MLP neurons of a small language model. Each row is named by its layer, matrix (down: output weights) and neuron, and shows model dimensions 186-313. Each number is 200 + 40 x the weight over its row's rms, rounded and kept within 0 to 999.
A block is one neuron, or neurons of one layer that tend to fire together. After each block is what it responds to, as a language model described it from the Wikipedia text at the highest values.

L2.down1696,222,160,277,191,213,220,241,200,206,176,167,171,202,164,176,234,241,187,155,178,202,275,197,221,194,150,218,215,215,212,266,203,117,268,203,96,197,236,225,152,227,222,191,190,238,186,220,200,214,220,242,222,200,247,120,190,259,149,160,222,183,185,202,278,264,170,238,183,168,183,189,107,163,168,237,172,154,212,219,119,206,118,232,268,212,220,273,230,245,180,238,99,208,186,218,204,183,182,224,214,192,194,205,153,146,184,215,177,198,216,139,225,235,95,248,181,208,193,163,205,251,175,176,254,195,199,272,273
Description: Stem pieces of a word that a suffix still completes, often ending in -ng, -ck or -pp, e.g. sing(ers), hang(s), consum(ing), opp(onent).

L6.down75,244,183,154,192,155,168,179,208,203,165,241,174,206,220,133,212,222,187,157,283,212,209,184,172,173,221,232,178,245,255,178,175,244,287,202,178,235,227,144,210,199,206,207,188,278,205,98,168,213,190,217,164,242,224,164,244,196,201,245,193,185,191,246,287,242,180,231,159,233,220,198,208,265,202,190,227,177,157,257,208,203,222,204,141,252,224,235,168,234,144,267,167,168,246,150,189,219,198,170,233,224,192,206,151,132,177,218,181,205,209,232,148,222,218,290,211,237,266,177,225,189,200,175,225,223,222,253,127
L6.down439,187,186,216,262,179,186,255,150,190,258,168,175,201,207,192,241,187,219,194,132,214,189,170,185,213,170,211,184,145,215,211,118,172,210,221,224,282,161,194,190,226,154,231,253,167,195,193,198,210,224,187,250,203,226,189,169,226,188,218,214,209,206,217,110,218,123,269,154,186,262,264,168,241,187,204,93,183,131,203,206,169,189,214,232,201,211,200,216,129,184,128,237,181,168,189,210,163,158,203,162,265,195,288,236,153,202,77,217,246,205,284,148,250,251,263,256,217,167,182,198,184,221,312,199,199,236,206,239
L6.down898,195,123,168,184,162,203,229,320,121,272,165,161,205,239,204,126,262,132,154,196,219,185,233,234,177,155,187,210,230,230,219,145,181,202,205,236,198,230,170,248,157,162,254,176,266,208,265,217,182,115,217,242,226,131,172,162,197,201,219,139,214,198,203,196,167,191,144,175,219,237,203,156,270,198,258,253,197,240,144,161,221,191,182,155,166,185,222,200,144,273,174,258,290,193,236,184,210,233,185,185,203,226,185,232,209,208,179,168,212,175,205,253,240,140,153,212,229,230,180,182,249,119,197,241,209,185,213,297
L6.down1287,232,189,157,236,228,165,223,161,224,186,237,204,253,208,182,170,263,164,221,177,231,172,211,217,147,237,110,166,238,224,250,229,215,209,210,241,174,174,213,230,184,247,184,115,254,162,187,171,187,225,158,156,137,193,144,255,272,217,199,239,191,165,209,135,195,212,254,198,205,136,176,192,227,213,214,205,219,188,136,182,172,229,241,159,219,252,180,228,263,103,259,281,240,168,214,263,176,226,219,210,280,210,238,176,166,110,229,181,171,264,159,201,204,235,190,78,189,276,168,144,130,183,255,171,173,264,209,197
L6.down1546,277,233,181,177,172,122,234,147,253,249,183,191,203,138,218,182,149,204,273,229,169,262,209,230,198,121,251,153,191,252,166,182,253,172,143,229,165,250,219,169,225,166,132,267,124,190,275,190,138,201,142,163,210,107,156,254,199,234,176,210,134,100,203,232,172,253,191,248,159,156,181,135,121,234,245,125,177,259,205,163,223,163,196,235,156,214,244,267,200,111,207,268,229,163,264,205,240,275,212,218,167,282,165,222,152,173,184,166,198,155,132,200,220,209,125,195,262,193,166,208,221,187,141,175,143,164,256,218
L6.down1666,161,240,214,241,256,213,153,213,181,248,152,144,197,223,241,269,175,207,216,302,216,247,182,220,233,169,213,185,183,168,256,231,235,189,288,219,153,198,201,204,179,171,176,199,186,171,227,234,181,190,250,290,179,131,206,158,217,244,151,263,205,237,248,163,211,154,185,191,266,167,142,238,154,178,197,247,168,214,158,215,196,180,164,238,181,267,299,152,260,284,217,212,229,221,78,208,210,193,136,216,146,136,194,148,242,282,249,241,226,115,240,196,173,137,275,130,190,141,254,199,188,248,276,204,166,225,181,289
L6.down1786,215,234,156,268,248,214,215,148,223,137,172,222,194,250,173,230,235,250,196,258,198,221,250,236,160,222,192,186,174,257,252,183,192,167,234,194,202,197,253,210,132,165,134,188,153,209,198,191,183,174,248,262,214,173,160,238,177,159,282,268,162,162,195,171,218,147,262,166,129,224,194,223,252,238,135,313,182,255,207,239,135,170,232,243,250,209,116,257,227,250,243,204,150,191,213,190,180,214,186,189,195,217,242,283,271,202,230,153,223,193,188,241,205,153,125,255,235,225,195,210,179,200,157,197,159,104,172,165
L6.down1916,163,131,180,163,154,159,193,215,201,156,264,264,212,268,130,167,156,165,209,214,181,283,203,175,209,214,162,210,188,196,237,230,190,147,233,245,108,134,238,264,230,186,148,237,200,153,244,211,219,157,220,187,165,188,269,228,170,202,212,149,172,198,211,158,183,216,169,298,157,130,158,193,197,232,255,220,184,216,157,220,207,213,247,253,184,196,193,176,283,242,214,177,180,200,265,199,192,132,253,238,231,140,215,278,194,169,109,201,150,202,245,176,219,234,227,162,212,235,177,184,142,206,43,111,214,185,169,217
Description: The second piece of a word split after a short opening fragment, mostly in names and common words, such as sh-all, sh-ut(out), Be-an(pole), el-de(st).

L2.down887,253,151,118,136,309,142,186,177,167,181,177,269,237,213,180,139,199,192,150,180,161,155,254,222,147,174,259,232,158,124,261,185,201,163,236,224,288,196,183,267,136,254,225,177,194,267,190,231,218,217,154,187,240,218,210,189,243,241,244,180,142,266,241,140,178,176,257,182,209,243,218,199,262,234,257,198,171,221,187,205,210,195,128,208,247,157,91,212,229,181,191,115,222,213,222,196,265,78,148,160,231,170,138,140,163,213,267,169,259,238,223,234,185,222,195,152,240,196,215,171,211,184,235,309,249,170,164,191
Description: Fires on a col piece that opens a word (colleges, colours, colleague, coltsfoot) and on capitalized first words of names (Red List, Western Sydney, Little Witch).

L2.down480,172,272,184,128,239,198,239,250,221,172,175,225,245,205,207,230,144,185,207,161,188,113,233,224,203,198,253,136,203,0,206,216,243,256,196,216,192,154,182,158,174,245,177,227,160,233,211,194,163,228,231,235,258,158,219,175,213,253,190,169,205,203,130,241,119,219,233,196,170,160,206,253,188,217,179,228,171,177,190,195,251,210,233,246,151,146,196,159,115,231,168,170,189,214,225,207,218,114,188,159,109,276,215,100,199,167,189,170,127,138,218,175,95,174,182,160,149,256,196,134,237,236,236,152,224,222,177,182
Description: Tokens that open a new segment or clause, mainly a list bullet dash at line start, plus "and", "from", "between", "In" and "===" headers.

L4.down52,160,186,219,252,180,211,166,203,217,264,244,214,244,223,206,200,198,189,217,145,87,203,221,146,215,227,295,214,194,230,171,200,205,227,258,193,219,237,302,134,213,159,135,221,170,193,270,211,210,162,102,203,183,149,174,220,177,241,189,206,225,227,190,229,182,192,222,190,162,231,200,181,275,170,152,169,224,186,167,166,174,173,166,243,218,232,151,190,183,263,199,143,182,149,201,188,217,239,234,225,190,183,138,153,143,282,157,180,190,229,250,249,187,231,224,184,223,233,232,156,168,213,129,179,174,203,186,166
L4.down339,221,200,135,134,171,135,187,180,243,145,173,231,258,252,189,232,197,189,196,221,211,253,240,198,135,205,284,183,223,196,171,205,159,126,183,159,273,173,190,256,261,190,189,202,245,124,249,195,228,171,198,225,199,195,213,190,203,224,177,205,103,159,273,203,232,120,192,201,188,224,147,205,182,194,205,203,182,235,233,147,185,203,251,222,185,224,204,187,158,216,239,218,219,158,235,155,210,241,264,239,169,179,247,271,109,191,202,116,162,223,222,237,170,269,157,171,213,205,249,217,172,210,163,176,223,187,70,216
L4.down708,166,214,193,263,220,268,178,190,210,281,161,238,242,125,276,166,141,205,199,185,132,127,164,156,215,168,191,210,228,113,275,249,201,212,196,220,243,200,222,154,174,203,164,129,202,271,148,241,119,224,178,187,169,167,169,175,223,187,240,220,236,243,205,240,178,204,231,192,204,222,240,172,149,241,162,209,194,200,208,188,160,157,132,298,248,178,244,186,154,177,156,202,224,179,72,210,259,246,196,231,170,165,152,206,244,201,229,164,205,183,178,193,263,170,217,226,186,186,195,147,180,176,207,197,168,201,238,228
L4.down876,248,268,204,189,198,218,211,155,267,210,186,278,200,210,261,223,283,252,293,174,231,182,196,204,112,257,177,214,187,319,209,184,161,128,180,206,171,176,228,193,204,150,190,194,171,224,180,219,203,185,224,231,103,233,283,206,247,232,210,249,194,175,167,257,154,159,177,154,124,193,236,221,253,207,206,211,159,169,118,203,181,137,192,167,209,167,233,148,202,140,196,182,173,150,251,249,185,166,162,212,232,205,180,231,196,205,220,203,221,171,206,244,201,254,263,179,180,126,165,155,151,223,178,209,160,228,214,190
L4.down1049,177,240,173,169,243,189,145,191,189,260,124,218,227,127,266,194,188,157,255,237,160,177,208,171,249,248,203,282,247,231,207,201,233,207,263,157,244,170,153,197,180,205,243,231,224,145,191,227,165,210,193,137,183,217,147,229,235,203,262,172,236,282,174,256,230,239,228,223,216,105,228,231,212,263,185,178,254,209,195,259,223,216,132,196,269,258,224,190,197,230,206,253,202,186,159,216,243,185,175,212,207,198,175,142,184,217,270,273,208,141,147,214,155,196,227,190,212,183,192,161,120,243,281,213,144,281,139,220
L4.down1098,186,159,190,95,281,154,191,178,254,325,179,197,160,249,183,218,195,266,156,138,129,154,273,236,194,214,262,163,177,214,231,163,253,204,201,129,223,200,205,129,212,220,199,132,167,210,167,203,233,197,240,157,149,140,168,151,222,175,212,176,180,128,146,190,210,218,207,150,218,142,179,186,148,121,136,204,126,141,203,199,160,240,218,222,228,216,229,194,151,278,129,216,213,172,203,272,159,216,214,178,191,226,248,242,176,201,169,170,141,231,145,175,173,184,102,180,160,277,193,144,231,203,216,141,190,151,222,137
L4.down1561,180,216,167,289,230,236,238,156,192,240,210,263,266,198,277,234,235,229,139,151,223,134,208,212,213,183,168,193,174,188,190,185,295,204,286,240,251,192,183,207,220,185,126,189,199,247,222,191,212,191,206,191,204,146,173,202,175,213,224,200,147,233,221,185,158,225,241,178,217,191,203,191,167,224,176,221,205,242,180,169,269,245,144,129,262,166,219,195,168,193,202,226,149,143,110,292,221,256,197,249,239,202,140,220,163,282,203,193,225,219,128,199,172,209,191,189,161,204,186,170,196,126,200,151,176,216,142,245
L4.down1871,236,158,165,202,166,274,163,158,189,209,153,241,312,235,180,152,152,235,161,243,229,170,219,184,176,207,246,219,179,146,228,224,147,221,251,209,242,182,133,201,172,193,146,216,215,179,144,282,181,281,196,196,259,204,173,186,255,181,208,165,150,298,154,189,226,287,204,216,215,236,161,191,225,215,230,156,145,190,225,254,182,260,186,179,126,175,129,160,177,244,211,147,174,218,232,178,238,221,159,180,170,234,156,181,222,199,146,204,170,201,83,236,206,173,265,146,223,305,158,193,271,157,200,200,117,253,168,229
Description: Prepositions and particles of position or direction, above all "on", as in oil on canvas, below, across, toward, above, floating in.

L4.down221,199,140,178,194,241,265,119,237,204,164,180,188,175,244,197,244,166,212,250,111,230,194,258,302,209,176,174,185,192,95,225,121,196,175,191,185,203,221,244,155,223,228,160,158,171,194,215,242,257,113,178,212,228,139,214,115,215,249,202,170,180,229,183,239,171,228,192,194,169,250,226,217,226,251,138,201,120,313,159,186,150,102,184,260,196,173,270,253,203,223,231,142,263,186,172,212,222,227,197,184,199,176,190,210,183,191,171,170,121,212,216,266,163,210,246,136,278,284,215,179,233,176,204,209,142,226,192,174
L4.down750,171,197,168,212,165,197,106,213,220,140,183,218,217,227,155,187,181,174,155,201,98,126,155,231,209,177,197,168,274,35,185,138,173,139,235,185,237,203,177,154,252,184,170,207,147,229,185,197,221,220,163,207,172,206,192,241,130,190,198,190,193,265,205,256,174,219,167,251,243,189,206,228,170,202,233,195,132,138,238,196,168,237,255,169,219,211,185,239,268,289,146,219,214,236,204,155,98,189,211,161,244,170,144,235,185,244,234,177,153,243,214,258,226,192,194,176,219,240,162,171,262,231,218,228,243,241,207,198
L4.down862,184,201,154,242,276,176,189,191,253,163,235,171,175,173,218,226,156,159,238,178,210,207,161,203,224,185,234,173,223,212,116,285,174,262,242,202,222,247,182,205,249,196,225,195,225,221,224,266,229,233,185,172,269,161,190,186,208,248,251,189,190,170,198,117,183,248,186,128,138,191,195,178,253,228,201,117,180,204,197,124,158,236,204,231,152,169,174,189,177,171,162,231,224,221,284,141,183,171,229,203,296,235,214,189,213,160,191,206,163,184,278,182,212,223,201,216,217,266,158,204,151,239,256,208,197,260,198,213
L4.down890,149,222,217,175,228,261,228,241,210,256,181,204,142,229,154,171,202,184,206,246,234,220,206,202,208,190,159,228,223,153,162,224,252,159,247,154,156,104,151,232,93,233,202,202,234,193,227,193,247,132,252,170,209,222,216,181,179,201,185,140,206,138,193,137,225,171,143,184,99,179,109,271,186,316,226,231,175,186,229,309,168,239,202,164,184,222,173,244,191,220,187,246,131,84,230,147,245,212,184,180,259,233,202,209,175,244,272,143,162,150,159,206,161,252,247,229,122,212,175,153,216,160,315,220,270,221,211,259
L4.down1274,195,239,173,206,142,189,227,106,188,210,212,182,198,149,184,218,249,233,200,233,185,182,273,173,255,147,187,164,261,156,164,205,192,182,179,200,230,152,166,182,226,179,281,105,289,213,259,166,173,155,207,172,207,139,165,198,192,164,245,133,127,135,251,203,172,192,201,176,198,235,204,160,261,152,181,161,236,105,188,94,208,226,213,225,278,197,189,212,210,157,172,268,193,184,210,213,151,50,227,166,236,209,258,251,179,198,176,245,120,146,108,133,235,130,148,267,157,159,201,182,137,152,221,182,210,186,232,234
L4.down1355,196,217,158,203,172,178,148,184,266,181,159,196,192,239,149,160,196,136,247,167,244,233,211,180,260,273,240,211,136,260,187,220,154,241,278,188,173,188,231,179,256,212,241,213,230,194,193,167,179,211,275,188,174,220,150,222,169,154,112,159,255,235,181,150,260,260,168,242,183,187,182,178,208,212,200,86,240,109,216,170,268,217,227,232,207,174,221,215,228,194,226,210,128,188,202,221,222,247,164,149,230,230,198,79,251,138,167,235,130,178,218,251,194,162,156,234,191,225,177,137,134,205,122,197,137,211,188,158
L4.down1432,192,199,189,173,161,170,155,212,207,157,206,243,232,271,169,197,230,224,190,231,168,170,193,231,158,159,235,225,174,147,180,91,212,207,261,194,177,218,138,135,223,244,218,147,161,237,196,161,228,185,201,223,219,245,228,186,173,255,249,215,233,220,191,173,192,80,185,183,270,208,144,159,156,266,193,200,169,207,199,106,180,194,161,74,220,158,161,180,176,232,199,197,267,240,216,253,171,208,221,160,230,256,216,193,170,175,204,253,140,280,183,181,178,164,177,221,162,141,166,105,225,206,220,130,238,166,194,211
L4.down1441,181,158,255,230,237,299,214,236,235,245,210,221,246,294,178,176,183,268,238,133,160,216,231,215,180,248,211,187,219,180,199,155,165,240,204,180,216,120,229,192,191,230,193,220,177,160,276,254,176,118,142,159,212,201,220,122,239,269,161,157,166,194,195,129,176,148,201,158,142,259,247,204,200,229,211,191,226,176,256,211,156,253,219,217,239,149,213,231,260,221,162,197,241,85,263,204,247,227,210,240,146,221,218,162,245,181,134,157,179,210,108,132,205,230,183,274,182,187,190,103,204,227,199,162,177,215,198,169
Description: Prepositions like to, in, from, of fixed by a preceding verb or phrase (according to, due to, founded in), plus the "ic" in explicit.

L6.down169,159,226,273,137,236,204,180,220,151,155,203,241,180,248,252,146,228,203,239,212,153,213,233,268,200,249,252,211,217,149,237,170,170,187,199,177,193,151,294,175,200,210,239,181,186,235,239,198,256,149,220,151,207,182,232,212,215,211,195,253,213,190,199,197,202,221,201,162,163,176,89,219,196,249,220,187,253,247,126,243,250,209,150,178,248,230,259,183,193,224,174,197,234,226,180,197,166,205,202,208,210,178,200,123,219,247,197,221,152,194,233,135,233,215,222,159,204,205,151,148,201,174,224,193,203,223,273,224
L6.down365,194,220,254,228,171,243,243,193,184,166,166,162,248,232,265,153,205,112,189,262,154,198,193,230,188,181,237,198,170,249,181,150,267,216,102,233,265,178,115,243,271,212,186,226,194,134,134,236,182,196,219,253,275,207,244,174,192,245,284,226,200,222,286,189,221,205,266,195,191,290,201,143,127,157,178,137,189,239,203,171,187,213,196,194,211,222,141,182,142,229,228,213,140,153,196,260,240,174,237,159,211,194,211,261,145,181,185,246,274,123,178,143,207,236,268,209,255,184,183,185,237,206,187,222,138,201,216,188
L6.down697,180,256,133,203,252,168,136,113,241,180,169,181,173,159,179,149,203,243,212,150,148,168,208,209,183,205,212,199,195,189,239,129,173,133,212,211,196,191,217,232,242,161,136,218,202,189,166,141,259,175,140,191,167,185,220,220,247,135,123,202,160,163,211,246,145,207,224,181,281,246,201,243,224,192,222,161,197,198,231,201,204,219,225,182,189,184,250,277,231,174,205,252,198,224,194,241,213,128,217,229,213,222,232,199,252,191,192,175,160,219,217,166,132,160,167,188,185,271,225,209,211,161,197,170,176,182,236,203
L6.down816,164,221,156,206,202,178,173,154,216,142,169,179,212,190,186,187,125,292,231,151,196,202,256,199,255,149,213,127,208,235,238,240,174,161,251,233,175,176,252,165,260,135,180,181,292,208,212,186,233,209,197,181,114,218,205,157,296,222,173,244,204,182,160,186,168,150,225,204,264,222,184,264,185,193,210,123,132,211,273,268,213,294,200,177,242,226,186,183,240,160,186,177,157,194,167,218,134,158,179,238,271,200,184,258,288,154,166,200,194,211,173,143,136,176,212,215,220,220,180,213,222,203,197,222,196,179,174,246
L6.down952,266,149,252,229,208,175,230,203,228,199,155,212,212,236,276,157,247,116,179,202,159,219,192,195,270,178,173,170,263,244,200,150,206,198,148,116,263,214,190,209,192,193,199,217,167,153,220,203,152,145,210,190,197,221,157,197,169,248,265,199,210,187,165,185,210,253,231,144,210,200,209,159,111,154,196,214,181,151,236,143,187,208,150,246,222,239,137,154,111,209,212,179,125,196,196,168,245,145,193,149,189,256,233,207,186,185,193,135,237,172,216,179,148,227,252,257,219,216,150,158,170,225,151,251,222,212,178,129
L6.down1435,195,196,232,220,142,195,237,255,155,197,161,224,179,236,177,155,227,222,249,237,178,240,170,189,165,197,194,193,231,205,211,129,232,262,260,158,215,186,204,245,101,261,239,243,165,231,257,180,143,201,244,194,196,226,182,196,222,192,154,186,209,174,190,143,227,199,168,145,142,179,136,133,234,198,218,218,224,179,123,182,197,197,158,130,242,224,253,168,214,147,240,215,171,164,256,204,151,134,326,180,164,197,202,243,176,252,179,215,56,158,196,202,221,198,148,204,136,202,51,153,142,177,177,190,257,151,229,151
L6.down1710,204,223,298,239,199,250,147,164,205,194,107,192,211,166,153,103,241,219,159,194,223,208,180,231,180,212,195,241,207,130,274,118,216,204,225,221,273,235,227,174,229,254,256,253,219,223,245,201,210,250,87,209,182,244,183,170,163,225,194,200,167,159,217,212,194,194,185,204,212,215,216,197,245,257,290,206,176,247,190,123,249,154,325,196,229,157,167,236,227,231,236,165,202,164,209,170,270,234,239,148,153,165,195,216,285,133,130,223,215,201,242,200,154,218,161,213,217,218,127,143,215,233,203,236,169,156,262,118
L6.down1849,215,207,176,164,173,108,221,154,139,235,236,234,223,172,190,221,253,244,209,198,263,164,215,146,169,184,192,136,191,252,222,163,179,234,241,204,237,265,145,138,148,159,219,202,149,178,222,201,231,280,163,254,248,155,202,229,133,225,228,220,173,176,212,201,125,228,168,194,267,207,304,123,170,185,158,159,270,179,210,205,196,213,219,156,116,238,157,212,276,235,210,168,217,294,179,221,157,206,270,156,141,190,145,253,272,233,207,173,184,234,44,207,172,162,194,159,214,210,201,160,225,206,173,236,325,208,180,186
Description: Function words and punctuation right after a person's name or leading to a cited source, e.g. "to" in "According to", commas/dashes/colons after names in lists and bibliographies.

L4.down128,230,239,187,185,201,233,256,190,180,221,181,116,221,174,250,284,202,220,220,161,246,167,259,251,216,254,261,145,156,239,166,242,239,211,213,210,249,205,248,211,231,232,194,102,208,240,170,233,215,241,249,197,151,225,159,247,238,180,207,188,166,170,144,140,202,142,202,173,234,243,157,158,207,214,150,207,198,233,188,143,225,245,193,208,139,177,230,239,222,221,311,159,219,144,201,210,183,145,200,155,192,255,151,293,195,230,162,213,144,242,163,244,207,142,191,191,256,177,193,180,247,179,148,159,184,207,185,250
L4.down248,243,235,260,121,253,253,195,171,186,273,121,215,203,237,150,185,213,196,237,218,211,152,171,168,174,281,225,222,234,199,219,236,206,205,199,203,268,186,217,190,206,227,223,261,216,250,174,177,148,154,189,261,237,233,134,223,242,211,233,175,202,175,256,163,226,173,228,197,137,153,238,168,239,187,126,242,192,187,258,174,126,178,208,163,141,156,253,243,164,176,212,213,129,208,215,194,113,182,228,109,223,191,221,186,257,135,208,223,162,197,215,192,214,173,186,206,187,183,250,102,192,142,167,219,171,199,211,155
L4.down445,244,224,127,213,205,227,169,206,250,229,146,239,144,209,211,204,238,210,177,256,200,199,228,183,180,173,196,173,239,83,189,176,250,171,205,182,191,268,277,281,207,189,235,223,169,220,213,218,204,194,244,258,156,204,222,161,201,165,249,230,239,268,165,228,162,209,206,276,156,223,289,164,208,192,240,164,186,176,197,180,151,227,174,146,171,261,258,208,264,154,214,270,175,129,201,122,175,248,216,173,197,288,165,229,226,268,260,185,283,291,154,232,256,200,128,199,249,241,114,169,202,149,217,122,111,207,222,225
L4.down881,181,207,267,217,98,245,204,204,155,193,209,171,157,256,143,172,283,235,194,196,196,209,203,158,181,260,251,261,177,230,243,169,226,250,121,140,149,221,304,170,206,236,244,214,230,133,193,184,295,199,185,235,213,210,211,186,262,215,209,182,151,241,151,174,155,214,154,192,201,182,221,245,219,117,207,247,230,181,227,207,232,237,153,142,125,199,229,219,98,116,177,162,242,147,264,127,253,223,198,196,229,192,221,280,173,144,202,243,294,125,238,201,158,172,163,250,238,179,168,235,197,173,169,205,222,204,147,240
L4.down885,161,249,210,200,181,167,222,246,167,175,213,203,142,257,177,139,234,188,267,206,186,182,166,275,168,124,171,193,156,217,194,172,211,168,185,128,182,156,153,198,225,198,248,163,197,213,174,226,248,170,176,193,209,230,177,224,160,212,227,210,268,222,249,199,138,222,241,186,153,237,248,246,211,153,155,212,230,174,181,230,216,201,202,185,237,231,194,216,140,217,206,263,151,257,203,196,198,227,210,166,148,141,120,225,187,108,140,146,153,150,289,223,174,184,164,236,224,197,199,133,249,203,134,245,175,172,204,203
L4.down928,221,175,196,134,234,217,211,222,215,195,160,268,229,179,185,285,130,157,174,232,249,250,235,260,235,178,148,211,204,139,185,223,206,251,210,242,141,254,222,234,252,144,202,246,181,210,236,218,210,286,241,230,217,191,232,241,163,232,210,241,181,188,200,249,149,161,142,223,155,264,258,147,151,220,230,175,241,192,139,169,226,143,254,155,205,155,152,180,198,216,287,193,110,230,165,218,234,234,144,195,194,201,209,193,237,166,287,169,175,207,240,203,147,186,202,211,226,255,209,178,172,226,225,206,203,176,210,187
L4.down956,247,167,168,111,221,223,284,248,170,186,172,256,226,193,193,224,106,139,239,219,153,197,238,186,218,236,206,212,286,236,135,251,205,202,210,131,192,287,220,209,221,143,252,162,115,220,198,189,212,202,189,242,168,141,251,170,216,299,213,207,204,141,180,249,104,191,156,223,180,257,188,170,213,225,242,212,256,223,214,167,213,224,189,193,257,214,237,222,176,183,237,240,154,223,159,197,262,230,177,228,146,204,227,177,134,253,151,165,188,174,223,209,137,234,150,250,205,191,258,177,184,146,224,243,235,273,177,248
L4.down1348,236,214,167,209,167,140,231,152,251,263,171,159,180,198,217,171,168,224,241,232,221,185,229,222,166,144,200,126,196,230,170,246,199,231,212,218,204,171,288,179,246,206,154,133,309,205,256,243,190,186,219,248,120,207,139,182,187,208,259,210,175,219,213,235,217,214,265,165,215,190,183,266,194,170,264,127,224,184,204,146,205,151,160,205,85,163,183,175,217,122,133,132,299,108,176,171,270,171,216,236,181,216,263,252,281,161,235,198,216,201,222,159,208,144,241,232,156,204,192,236,138,189,182,153,123,196,185,151
Description: Word-piece tokens inside rare proper names, right after a short capitalized opening piece, as in Be-er, Se-ik-o, Be-is-er, Se-y-edmohammad; occasionally inside common words (feel-ing, y-i-eld).

L6.down62,172,294,199,228,228,215,217,153,272,115,193,175,117,197,225,216,202,210,231,179,235,232,130,221,202,185,300,270,165,201,181,219,200,240,214,219,195,188,201,160,145,155,229,242,164,217,152,237,196,262,202,147,210,201,189,242,213,115,173,205,124,195,204,155,204,197,215,287,250,256,248,201,147,177,208,238,213,160,233,265,165,228,143,207,178,192,245,170,209,243,161,145,231,216,179,205,229,141,173,154,192,215,144,205,241,221,211,267,182,199,212,223,222,64,184,148,155,137,149,127,201,175,203,225,218,204,166,251
L6.down253,235,91,185,158,159,174,119,131,230,239,360,189,220,158,182,216,216,136,229,213,248,267,209,159,147,242,261,216,216,208,201,234,151,120,186,200,141,141,124,170,194,175,269,165,276,189,203,213,219,185,236,132,171,156,239,177,232,167,173,139,169,168,239,286,177,179,248,174,136,231,178,136,233,163,234,169,238,168,128,216,263,187,219,180,199,164,229,106,201,201,240,194,184,215,204,207,163,218,234,195,147,176,242,196,191,272,180,149,191,269,221,245,240,182,116,105,216,216,253,229,149,160,165,181,213,200,193,163
L6.down374,202,255,224,156,227,148,174,187,279,227,235,188,114,168,229,216,168,209,152,255,159,218,131,256,145,222,190,186,165,278,212,117,212,185,154,185,224,200,197,212,173,203,202,176,241,195,173,224,142,222,241,198,201,198,258,250,217,133,241,184,205,201,170,216,237,215,255,174,189,192,187,211,173,141,194,144,198,225,191,165,266,213,123,251,250,200,185,155,244,163,223,289,218,188,183,245,255,230,248,209,172,244,160,202,201,222,206,252,189,195,237,177,174,202,240,161,164,137,129,181,180,264,194,198,148,287,132,167
L6.down747,194,201,198,252,192,144,203,209,230,140,253,232,187,165,226,183,242,240,205,184,180,186,249,164,202,245,240,252,190,285,153,204,206,206,165,261,225,118,248,214,258,183,225,189,183,264,191,203,251,302,181,80,212,229,186,249,290,248,259,166,159,199,164,186,147,181,204,181,178,197,227,110,175,282,172,215,268,172,186,204,206,180,265,173,217,301,161,203,180,201,229,197,233,163,172,241,208,215,162,213,253,259,258,253,241,220,226,171,293,83,159,194,185,147,104,252,202,122,212,190,131,199,219,253,226,179,168,204
L6.down817,187,219,313,236,234,190,207,220,205,182,190,124,184,207,233,205,212,240,134,214,155,104,182,190,257,186,196,197,166,123,172,181,200,232,225,229,225,139,175,130,216,181,159,112,248,204,182,180,180,283,183,221,114,159,152,206,163,141,184,215,162,196,255,190,185,188,227,197,252,204,174,206,188,96,219,205,183,236,270,216,135,188,165,216,230,187,281,225,242,229,149,190,211,214,236,221,181,210,262,203,177,118,127,141,220,163,293,219,183,252,215,181,133,173,219,247,225,187,165,125,233,206,194,210,193,230,229,210
L6.down925,200,229,173,239,237,181,185,217,203,191,164,243,183,241,253,122,186,212,178,121,194,199,207,215,221,215,180,213,209,188,261,211,197,178,239,255,180,238,255,238,246,210,189,170,224,216,239,269,201,139,267,233,244,225,165,134,230,139,147,215,166,201,236,177,205,171,169,226,154,214,173,257,187,211,227,207,206,235,141,188,187,115,204,210,124,196,161,119,163,210,192,257,246,184,272,218,218,219,213,151,194,160,233,173,178,192,246,196,157,196,257,222,243,214,167,243,236,179,134,175,213,181,185,183,208,206,256,236
L6.down1225,210,163,218,190,209,169,160,215,198,232,253,206,178,247,156,210,193,173,177,176,173,242,233,181,249,255,140,155,183,164,206,242,187,195,151,170,208,165,207,171,179,233,184,199,216,236,182,282,238,190,208,169,151,183,191,177,179,215,194,143,188,198,190,189,210,171,246,161,187,150,184,289,190,172,204,268,191,280,193,164,190,193,213,190,293,219,209,108,134,255,141,301,228,139,225,194,218,186,285,156,283,157,144,195,180,210,220,294,183,203,226,194,245,202,144,195,245,185,125,184,210,298,161,201,243,299,150,213
L6.down1481,123,123,157,173,202,200,167,187,290,209,197,193,170,185,160,201,168,234,181,254,222,138,241,208,218,202,184,239,215,199,173,170,212,204,198,204,266,204,154,154,294,180,248,245,235,119,179,208,215,112,211,177,201,237,143,243,222,203,205,166,226,209,209,218,247,135,190,178,153,94,210,210,210,232,190,195,189,211,164,234,180,176,228,238,186,227,166,189,243,251,225,237,211,199,173,264,242,266,199,177,119,185,225,209,246,187,141,256,210,175,228,133,177,182,173,155,260,165,218,205,198,188,193,223,161,167,194,198
Description: Fires on the first piece of split words (col in colour/cola, b in bayonet, man in mantelpiece) and on prepositions such as on, at, in placed before "the".